{
  "n_kv_head": 7,
  "activation": "squared_relu",
  "norm_place": "pre",
  "qk_norm": true,
  "bias": "none",
  "extras": ["capped logits"],
  "lr_mult_down": 2.0,
  "final_lr_fraction": 0.0,
  "seq_len": 2048,
  "doc_mask": false
}
MLP neurons of a small language model. Each row is named by its layer, matrix (down: output weights) and neuron, and shows model dimensions 298-361. Each number is 128 + 32 x the weight over its row's rms, rounded and kept within 0 to 255.
A block is one neuron, or neurons of one layer that tend to fire together. After each block is what it responds to, as a language model described it from the Wikipedia text at the highest values.

L4.down7 [156 134 148 165 156 119 141  58 151 136 107 148 161 151 147 166 121 101 114 103 197 172 125  89  76 121 149 162 132 165 160  73 139 145 150 148 192 107 150 109 142 110 126 125  89 107  98 111 138  94 123 157 126 170 152 131  78 122 148 111 179  69 133 122]
L4.down85 [226 203 101 192 145  93 120 114 126 170 105 103  94 128 164 103 123 107  86 215 127  87  68 107 156 129 109 111 138 132 157  79 166  83 114 167 142 120 158 145  82 180 128  88  85 130 119 128 152 122 127 146 138  89 123 111  65 156 157  77 122 121 135  97]
L4.down344 [ 90  70 135 123 101 116 114  91 161 110  93 154 141 111 141 128 140 119 139 125 157 140 113 177 139 151 117 178  99 151 117 159  99  76 203 156 165 140 106  33 113  96 130 138  84 116 125 104 149 156 118 156 132 162 124  88 140  97 139 149  83 151 131 165]
L4.down724 [163 158 133 106 132  80  97  78 125 138 142 134 161 175 174  97 129 135 166 127 196 133 151 131  90 124 127 162 109 124 133  98  54 145 126 128 132 135  99  93  90 146 140 150 122 118 110 128 122 108 135 151 164 153 159  48 116 167 136 145 173 103 151  81]
L4.down868 [165 185 112  97 188 138 132 119 138 111 162  79 121 142 133 147  96 164 106 146  99 138 153  88 143 115 168 145 113 177  86  83 145 133 129 174 132 117 141  88  62 123 175 130 150  94 126 138 165 119  60 225 117 119 127 183 122 129 127 113 156  89 108 139]
L4.down960 [ 79 186  80 147 139  97 115 156 160  97 107 146 110 157 163 172 111  97 153 116  90 218 142 191 105 104 127 130 164  65 124 136  86 143 152  93 125 121 153 101 122  95 138 132 146 124 139 136 151 158 124 174 143  72 139  90 155 132 132 122 110  93 147 148]
L4.down1222 [151 143 165  94 157 125 145 152 224 159 107 136 137 158 172 195 142 164 136 127 160 165 132 147 150  98  97 104  90 116 131 147 117 109 145 109 139 174 121 152  97 182 127 139 187  79  74 115 142  64 144 155 121 117 120 114  64  91 108 106 105 123  37 117]
L4.down1643 [ 77 137 116 181 136 160  85  72  99 118 130 144 124 164  65 103 101 126 157 154 165 169 140 129  85 121 144  83 129 109 134 151 130 137 138 123 172  82 126 133 161 109 109 115 169 186 140 148 148 156 104 132 108  41 116 139 166 121 125 152 170 138 115 168]
Wiki table header cells

L2.down703 [159  87 134 130 121 135  72  70 116  90 186 171 151  68 109  97  50 173  97 191  93  89 211 108 109 129 134  88 194  81 136 146 121 107 156 106 144 104 155  75 157 157 151 103 105 152 194  96 132 135  94 120  54 131 140 153 127 162 129 203  89 113 160 127]
Word piece after initial M

L4.down109 [136 168 152 135 210 131  95 154  75 132 196 105 159 128 131  89 115 102 122 127  80 145 102 195 124 126 109  96 150  96 130  87 152 172  59 129 131  92 100  71 132 128  71 145 134 157 153 145 100 163  61  81 119 123 136 143 106 117 128 169 142 113  95 109]
L4.down125 [186 205 141 172 167 163 106 160 112 107 131 104 163 134 167 128 179 138 108 141 121  92 187 117  72 123 103 144 123 118 157  51 142  91 135 139 122 157 101 147 178  94 134 123  60 157 114 172 111 127 126 152  95 100 136  90 118 158 149 113 103 158 151 142]
L4.down391 [122  76 107 163  99  87 142 104 161 109 122 142 109 112 151 123 135  70 113  69 147 118 117 106 160 120 125 185 114  80 119 163  87  68  77 119 135 127 164 161 124 176 147 160 157 109 150 105  98 134  91  92 108 116 124 150 161 179 157  91 125 143 171 118]
L4.down399 [ 86  82 104 184 122 137 160 146 143  67  99 121 128 160 129 110  95 112  88  84 128 154 164 124 128 177 187  97 177 172  73 105  75 114  84 136  84 117 130  83  86 115 159 147 194 144 116 157 138 181 153  72  96 144 150  99 171 137 138 126 161 184 109 127]
L4.down692 [140 134 145 111 146 147 113  91 171  97 173 141 119 173  73 210 124 135 117 132  91 172  57 145  96  67 107 145 122  29  67 191 123 128 124 131  20 146 169 139 122 106 101 141 148 134 118 114 108 109  88  95 129 109 126 109  79 112 137 114 106 179 189 153]
L4.down784 [125 136 113 140 143 140 131 123 166 183 180 162 126 134 158 116 195 114  26 134 101  99 107  81 145 133 153 174 157 136 119 122 120 144 101  88 156 147  96 124 128 153  93 108 130  68  87 152  70 172 116 108 160  93 107 115 125 155 156 178 103  89 106  87]
L4.down1138 [122  83 116 161 102 129 173  87 112  84 106 104 106 103 136 117 156 112 175 117  96 157 123  93 103  96 193 145 104  61 127 140 110 207 118 123  66 123  58  95 108 118 121  92 111 105 145 151 145 104 147  90 210 116 126 162 177 115 108 117 204 100  98 163]
L4.down1603 [125 136 104 102 137  64 114 131 150 105 162 133  80 128  44 148 140  97 102 118 123  53 122 165  87 129 148  91 119 118  65 169  52  79 135 121 137 134  90 117 113 164 120  82 119 146 142 150 122 170 152 155  81 137 169 146 190 141 156 110 115 124 114 112]
Sentence-final periods

L4.down1 [ 69  94 129 190 147 139 149 130 161 102 144 113 161  84 142  83  66 132 139 139 168 132 101 102 168 132 107 173 140 135 109 131 110 177 127 172 148 150 127  61 135 135 104 101  94 145 150 114 135 101 150 174  92  65 118  74 148 119 158 183 108 177 201  92]
L4.down31 [119 177 167 144 114 130 162 180 175 164  91  95 144  60 155 132  80 116 131 102 118 168 175 122 133 147 100 157 157 133 186 118 112 168  97 119 112  94  84 171 150 110 145  49 149  79  83  73 175 149 117 126  96 154 112 123 146 169 104 157  52 140  92 146]
L4.down106 [143  58 171 123 143 189  99 151 110 146 121 135 106  53 150  58 121 102 166 184 161 153 112 157 129 110 154 115 103  99 142 176 161 102 148 109 121 201  81 127 113 125 125 105  81 120 154 168 170 128 110 168  86 122 190 131 155 176 101 153 118 127 118 134]
L4.down346 [127  91  92 137 149 124 116  82 152 157 103  99 121 230  80 175 149 163 126 161 214 108 113 127 148  72 127  80 139 160 104 169 130 197 142 124 163 126 166  92 137  98 120 160 140 123 115 159 128 134  98 120 119  65 153 125 124  89 100  87 136 156 191 166]
L4.down398 [152 144 100 147 161 100  87  92 162 105 116 133 121 114 138  95 145 160 124 112 125  74 131 165 127  95 106 138 147 129 106 133 143 144 128 143 113 131 163 108 139 139 210  54 124  53 173  94 115 148 168 118 201 123 212 140 154 189 143  88 116  83 199 143]
L4.down797 [161 162 108 131  98 143 134 153  65 137 120  80 143 106 152 140 191 155 134  95 165 152  76 132 155 216 147 208 110 134 143  75  64 173  77 117  84 106 138 164  89 130 124 126 202 163 178 112 122 111 153  96 125 112 179 171 116 176  96 186 116 110 122 163]
L4.down1068 [124 146 153 162 121 119 118 121 129 132 142 159 177 101 137 169 165 194 134 114 137 170 119 157 210 101 108  98 204 140 170  91 124 115  85 166 138  85 112 204 133 118 161  87 125  96 146 103  50 182 177 166 126 154 117  74  87 179 117 158 117 126 172 120]
L4.down1081 [ 47 131 140 167 120 131  93 123 141 113  65 143 197 154 143 158 108 134 102 164 127 147 157 156 117 136  93 121 111  71 156 122 165 137 112 124 125 134  99 135  87 124 107  74 178  88 143 100 122 157 178 106 155 147 126 142 140 149 128 169 118 114 145 149]
State/region name openings

L2.down157 [196  75 171 140 136  60 184 106 159 114 188 225 121 134  88 130 103  89  85 130 135 115 138 150 121 114 114 144 114 137  97 131 101 102  84 131 150 132 144 101 126 145 195  53  71 131 152 164 166 135 103 131 103 143  80 130 126 135 109 137  98  77  95 154]
Main verb after subject

L2.down936 [104  90 138 191  97 125 164 123 122 132 154 120 141 107 160 151 122 147 147 100 174 133 104 124 127 102 117 144 114 158 171 157 142 122 144 113 111 136 141 137 105  58 157 167 170 214 159 121  65 128 140 134 110 158 146 129  99 129 148 139 154 182 157 175]
Infobox field-name pieces

L5.down230 [ 71 134 106 121 105 175 133 149 156 108 111  89 116 142  88 148 141  80 147 173 116 100 146 125  95 144 130 174  96 108 113 138 122 155 142 160 161 165  66 160 150 157 125 171 152 123  87  96 145 127 123  71 139 146 133 128  89 117 139 109 112 129 183 145]
L5.down620 [169 119 116 104 180 148 122  33  93 130 168 122  87 100 159 136  94  64  73  92 151 138 111 127 119  94 139 147 114 174 146 105 150  94 135  88 130 117 152 135  43 119 132 102 106 172  51  98 123 184  86 142 132 159 142  66 118 119 108 109 144 171  48  82]
L5.down1006 [136  84 153  84 133  86 138 128 138  70 125 145 137 102 131 164 207 148 145 112  95  76 140 186 136 103 172 124  96  26 129 125 112  76 108  91  93 122 137 144 145 165 118 140 139 126 150 115 120 148 103 125 173  69 107 125 135 189 112 131 171 108 129  92]
L5.down1252 [135  93 102 112 187 110 139 160 138 121 123  97 141 148  93 132 110  99 148  85 103 149  79  95  96  74 113 189 129 225 119 133 135 105 168 125 104 131 144 112 118 118 162  93 105 150  36  99 101 183 135 148 163 167 129 170 115 141 189 110 100 148 145 165]
L5.down1400 [ 92 164 124 188 104 132  85 161 137 137 159 124  82 134 123 119 139 146  82 108 137  97 129 119 141  95 129  87  98 136  90 141 168 144 167 140 133 127 131 245 117  75 112 114  94 155 115 140 129 123 103 113 159 114 112 116 175  96 149  91 113 116 106 119]
L5.down1414 [168 111 163 128  96 166 141 117  64 216 120  96 137 184 152  89 144 149 133 131 208 197  60 108  30  98 137 134 120 145 136 141  93 180 120 123 184 120 152 148 152 186 115  92 143  97 148 128 103 120 130  83 130 121 126 122 133  97 108 118  71  79 169 137]
L5.down1516 [ 87 121  85 131 113 125 144 116 142 142 124 176 139 217 125 164 134 120 143  91 151 142 128 152 134 128 102 133  94 137 167 169 147 121 149 124 141 136 136 146 133 166 132 129 148  68 134 105  90 141 127 120 180 122 139 139  95 141 173  97  80 149 120  97]
L5.down1615 [171 136 115 138  77 173 159 107 154 121 129  80 107 144  87 117 131 182 163 121 164 126 126  90 123 108 159 127 164 164 127 115 108 154 126 166 115 159 106  72  94 117  82 159  99 119 184 121 130 162 124 158 153 113  34 157  71 113 141 136 165 141  35  60]
Location verbs before places

L2.down1274 [147 126 193 170 172 153 143 136 127 114  80 113 192 108 169 142 113 164  98  80 118 163 160 113 126  70 129 106 138 117 117  84 122 112 117 130 191 129 158  99 139 151 130  71 139 138 103 111 144 122 105 110 114  94 120  89 117 108 113 119 152 185 163 167]
Place-name word completions

L2.down260 [ 53  66 112 181 132  86 165  95 144 102 110  81 156 100 130 126 144 132 117 108 146 122 199 101 180 179 168 127  96 182 123 113 170 169 140  98 163 219 123 166 115 107 155 131 136 131  51 124 135 121 125 127 100 111 157 157 134 126 116  95 105 170 125 153]
Clause-opening commas

L5.down11 [ 93 156 121  99 160 156 165  76 130 128 145 148 125 100  70 131 110  90 178 164 166 103 158 140 118 163 132  97  60 191 123  68 160  61 185 141 138 127 118 111 163 168 177 106 164 132 110 105 114  81  94 139  40  59 119 132 101 110  50  80 161 103 153 147]
L5.down66 [136 173  92 191  87 144 204 176 152 179 112 116 174 193 119 140 119 133  82 123  92 121  97 160  85 124 104 132 173 146 203 138 135  88 123 132 156 134  96  48 153 137 166 159 168 175 169 135 158 125 132 145 101 123  75 140 154 132 141 133  73 124 130 111]
L5.down121 [ 81 173 159 151 147  70  99  96 160 135 123 123 121  92 114 137 124 166 210 123 189 144  85 171  83  64 119 119  78 116 103  77  90 173 145 105  71  84 129 162 105 156 127  89 172  84 167 147 152 199 203 190 171 136 150 121 100 134 133  34 160 100 136 188]
L5.down134 [120 159 142 120  92 118 110 167 100 123 117 121 128 101 137 108 117 159 124 136 162 126 145 123 112 140 116 120 112 132 139 141 157 176 126 183 154 181 108  64  94  45 208 136  91 153 133 127 113 116 149  67 137 160 105 169 133  80 146  74 129 158 178 115]
L5.down384 [ 94 164 194 112  96  91 120 175  89 100 125 102 174 101 110 108 102 170 134 117 118 109 130 137  97 135 152 204 109 131 159 131 167 111 131  94 135 128 102 119 148 126 167 137 126  67 178  42 162 144 156 117 151  81 110  85 125 108 142 244 154 141 181 123]
L5.down537 [154 139 101 170 176 148 167 126 130 207  78 149 130 156  94  37 122  87 137 123 104 156 137 174 198  93 167 147 166 155 126 209 101  91  92 119 232 142 118 126 117 157 119 149  87 142 115 100 199 126  89 101  59 116 149 105  81  90 141 135 112 133 110 120]
L5.down660 [132  80 143 178 143 110 111 167 119 137 108 142 191 157  35 152 190 127  68 100 106 143 115 127 104 150 162 133 175 148 130  98 116 105 136 131  99 139 153 186 156 121 163 168 160 119 128 138 189 135 124 137 123 110 108  79 122  83 124 132 136 214 128 124]
L5.down1672 [112 103 142 163 114 139 160 193 109 129 141 149 128 126 153 135 147 114 159  85 122 158 170 198 141 129 100 178 202 100  79 144 110 181 140  89 119 137 192 115 169 160  68 121 138 140 104 143 134 173 129 121 123 110 151 103 151 165 106 133 138  95 127 118]
Place-name word beginnings

L4.down115 [157 123 123 152 134 183 150 132 123 100 142 160 149 170 124 163 101 188 151 113  90 191 128 126 117  81 114  82 144 199 151  86 141 143 107 155 101 146 146 139 139 192 118 133  65 105 125  99  74  98 185 125 122 160 147 176 128 139 144 151 143 176 177 103]
L4.down395 [169  97 113  51  44 137 191 151  84 117 105  88 140 140  78 119 179 104 162 130 151 133 159 131  87 119 162 122  69 126 153 137  58 154 142 149 128 121 176  73 173 189 163 133 160 128  89 127  99 109 130 160 147 158 129 110 158 140  88 177  81 154 142 164]
L4.down483 [105  75  91 124 139 150 111 121 129 162 105 167  77  98  98 128 158  89  97 158  79 146 134  95 123 136 128  87 131 145 143  93 121  98 135 185 115 145  97 196 165 130 135 129 140  85 114 180 129 153 134 119  85  76 164 145 143 185 144 158  71 114 137 117]
L4.down548 [133 159 145  68 159 128 119 137 104 114  80 166 129 112 125 153 146 122 115 162 100 131 115 111  93 114 139 165 145  86 117 174 150 101  78 137  94 121  91 144 161 107 133 106 118 128 148 122 111  67 125  84 136 167 133 104  72 159 155 150 106 125 150 177]
L4.down552 [132  66 171 151  89 119 130 190  90  97  84  91 116 107 126 103 127 102 165  99 119 116 126 197 230  89 122 140 130 145 152  90 118 163 135 127  94 119 142 155 151 105 120 104 101 113 136 113 140 188 135 114 149 110 172  73 141 111  98  94 130 109 132 157]
L4.down559 [102 111 177 154 101 121 146 120 138 144  88 112  99 134 127 176 134 108 145 114 167 193 141 161 141 149 128 169 132 101 129 142 178 161  82 107 115 130  96 130 106 139  97 166  89 130 140 103  70 119  68 165 136 109 141 121 108  96 115 155  97 102 183 131]
L4.down623 [ 84 112 175 116  69 103  70  76 137 119 135  56 108 118 131 128 132 129  80  95 106 161  91 118 112 214 115 147 135 101 158 142 121 140  99 170 148 172 114 124 176  58 145 118 188  98  81 121  89  96  80 119 105  79 113 110  75  88  93 102  72 177  97 144]
L4.down1308 [ 94  86 110 136 101 116 137 107 144 163 163  81 103 174 155 118 135 140 149 146  76 145 153 121 117 115 118 111  90 175  99 130 167  69 110 153 157 154 146 137 116 164 167 166 107 178 120 118  68 112  93 118 115 114 183 103 150 107 147 136  98 122 118  69]
Sports acronym/word starts

L5.down442 [150  92 123 175  86 123 110 116 140 135 106 144 139  34 127 154  95 106  68 151 117 113 140 124 154 161 116 135 116 183 102 103  93 145 137 217  45  77 117  86 125 107 157 121 108 101 110 152 124 126 172 168  83 150 114 114 134 190 105 132 102 101 158 121]
L5.down812 [ 55 140  96  91 187 128 119  93 103 118 156 105 109 142 126  63 128 125 116 141 144 132 156 110 161 167  87 137 157 174 193 124 145  93  88 147 173 153 182 159 106 125 123  91 118  93 138 117 149 111  98 104 120 128  74 128 150 118  78 102  91 166  76  85]
L5.down1331 [145  70 100 140 166 161 135 153 142  89 123 144  94 107 109 124 132  82 148 122 128 208 155  83 175 135 157 163 148 103 146 133 134 118 192 103 180  80 115 133 177 127 126 104 176 160  84 131  15  85 130 154 115 157 123 185 137 137  89  78 198 142  84 147]
L5.down1386 [186  86  53 135 126 127 126 152 135 136 110 115 122 139 117 133  72 114 149 132 119 148  75  57  72 156  82 118  99 141 109 104  82 110 138 190 128 123  71 155 114  71 156  74 167 120 174 147 179 112 105 104 124 187 105 154 145 161 100 126 150 150 145 136]
L5.down1393 [ 87 139 181 130 114 118 101 132 133 110 139 144 154 111 140 135  77  93  88  65  81 111 119  86 114  73  99 128 200  83 139 128  97 161  98 140  98 139 113 146 101 131  94 115 143 135  62 143  93 131 155 131 137 110 118 151 139  89 104 151 164 101  85 150]
L5.down1524 [ 77 176 150 139 122 101 103 139 140  77 185 147 172  90 144 115 153 134 206 150 135 182 144 144 143 142 110 111 145 124 108 168 125 141 110 164 101 119 103 136 145 146  99 151 121 111 121 172 124 154 106 167 137 131 102 151  79 107 130 102 138 132  82 103]
L5.down1530 [128  98 104  91  95 120 149 119 169 108 118 129 138 148 116 198 132  86  87 139 190 129 106 170 119  97 124 116 152 155 203 118  76  85 126 120 130 154 131 153 179 157  66 111 178 129 108 155 115 123 133 123 101 161 183 148 135 154 151 136 150 155 115  86]
L5.down1594 [170 114 148 109 139 148 171 134 121 154 139 153 102  97 104  87 102  87 159 139 129 169 139 139 111 188 111 168 112 166  74 156 123 144 189  84 150 156 118 135  88 124 103 154 167 139  74  93  86  90  91 105 106  72 116  95 180 127 170 157 154 155  79 208]
Sentence-subject name endings

L5.down49 [ 57 144  72 127 117 225 139 131 165 140 127 185  99 196 106 139 121 131  63 157 149 148 121  81  86 163 105  84 153 104 142  59 166 182 155 104 147 143 102 111 127 117  80 148 114 111  88 100 145 110 141 105 160 114  81 124 144 110  89 109  70 222 147 110]
L5.down88 [165 127 115  92 133 124 139 110  70 140 104 110 149 118 133 168 134 130 177 198 113 134  60 146 184 131 190  48  94 101  81  47 101 125 156 153 121 104 100 173 179 109 134 129 161 102 126 102 109 113 154 158 168 176  88 151  87 116 120 201 111 147 158 168]
L5.down423 [111 127 119 100 131 124  71  98 175  83 164  96 107  82 120 133  91 115  79 210 132 147 182 155 191 123 119  77 178 199 112 109 153 166 132 148 139 105 132 206 133 118  52 103 112  85 129 109  34 136 142 124  95 104 167 166  95 106  92 114 151 129 127 104]
L5.down434 [ 89 190 182 218  97 115 178  84 173 102 107 148  56 136  87 146 101 103 175  96 131 179 113 107 107 132 123  79 110  94  84  65 153 170 112 126 141 121 207 154  80  64 139  82 150 123  94 131 192 124 116  75 140 110 135  82 126 132 110 133  91 205 104 137]
L5.down557 [160 100 153 164  89 145 165 146 134 101 132 107  97  98  84 148 135 183 104  93 106 108 160 121  83 127 101 125 153  96  75 116 144 120  90 126 121  83 173 160 158 136 154 126 164 116  65 140 155 168 146 143 111 140 152 117  83 132 130 141  25 106 132 121]
L5.down575 [160 184 137 118 103 146 141 147  90 104  91  93  98 114 111 112  82 115 154 100 129 136 139 184 120 137 126 143 136  93 148 115 121 159 164  41  81  95 105 139 157 165 120 143 109 113 143  78 141 160 170  95 138 100 169  66 135 127 135 157  89  81 174 107]
L5.down929 [112 148 123 119  84 157 176  79 118 164  76  97 111  94 139 172 113 140 114 166 127 136 150 181 119  74 161 150  66 108  80 150 160 128 172 183 138 156 143 117 119 146 109 119 154  96 116  44 120 116  96 143 171 186  83 146 106 119 186 134  77 103  92 108]
L5.down1740 [117 142 117 131 137 116 150  89 173 202 137 128 109  96 120  95 113 118 116 103  85 139  78 124  78 139 113 104  51 170 136 130 136 109  86  86 125 156 135 143 179 142 106 107  95 104 138 110 144  95 182  85 116  89 111  98 119 124 132 116  84 111 158  62]
Mid-word pieces of city names

L5.down30 [185 144 141 181 146 116 145 135 147  99 165 146  34 133 104 129  89  87  99 132 127 138 136  69  97 115 139 132 172 102 138 113 143 137 153 102 129  97 132 172 166  80  92 137  72 114 104 210 142 216 130 102 123 129 144  74 140 119 147  74 166 197 137 134]
L5.down272 [155 157 104 101 139 122 184 144  93 151 135 167 202 118  95 100 130  86  80 152  81 169 118 156 109 112 137  87 115  74 161 113 124 144  60 142 127 105 100 156 104 114  90 147 132 186  81 109 132 167 129 138 110 128 126  84 190 172 180  89 139  70 154  68]
L5.down327 [196  71 130 133 184 116 126  74 124 132 167 160 182 116 104 142 107 160 134 110 138 140  84 143 126 103 196 123  92  78  91 152 196 138 117  98  93 153 140 114 133  70 121 128 113 135 113  48 122  94 108 115 126 140 106 144 117 121  74 155 131  95  67 148]
L5.down600 [176 124 176 104 127 128 181 175 182 146  95 162 185 141 119 147 132 125 141 139 162 180 132 132 123 139 184 173 123 145 120 108 137  72 143 175  83  84 127 167 128 103  38 128 159 163 102 143 134 151 114 182 143 121 140 130 136 119 154 152 133 148 138 141]
L5.down699 [120 177 123 137 137 101 120 136 118 114 128  82  92 152 126  52 104 178 116  81 144 122 130 120 152 123 146 153 151 158 103 195 109 114 142 122  77  62 128 153 101 116  87 135 125 135 132 183 153 123 182 196 112 133 116 172 129  74 103 151 170  86 132 180]
L5.down732 [122  51 105 114 103 158 122  74 148 147  96 145 173 168 161 161 179 125 109 153 171 116 142 118 162 151 110 151  88 150 116 121 102 134 122 121 151 182 169 125  80  94 169 252 136 150 123  85 163 118 139 111 146  72 125 125 127 103 152 124 126 126 154 126]
L5.down1198 [144 136 125 124 129  95 140 136 153 100 114 110 151 128 106 108 119 124 115 146  98  91 114 124 122 162  65 130 130 114 139 128 106 125 186 109  88 126  93 139 168 130 119  93 170 133 115  85 128 117 152 161 113 110 100 161 124  86 136 143 110  81 161 105]
L5.down1591 [ 71  96 150 118 101  71 161 190 174  84 140 124 143 177  98 193 104  72 141 131 103 105 109 101  87 133 182  92 113 191 145 163  96  83 155  72 132 140 137 134 106 151 130 133 157 145 140 178 164 180 126  93 161 125 106 152 141 106 128 168 172 109 140  96]
Table and infobox fields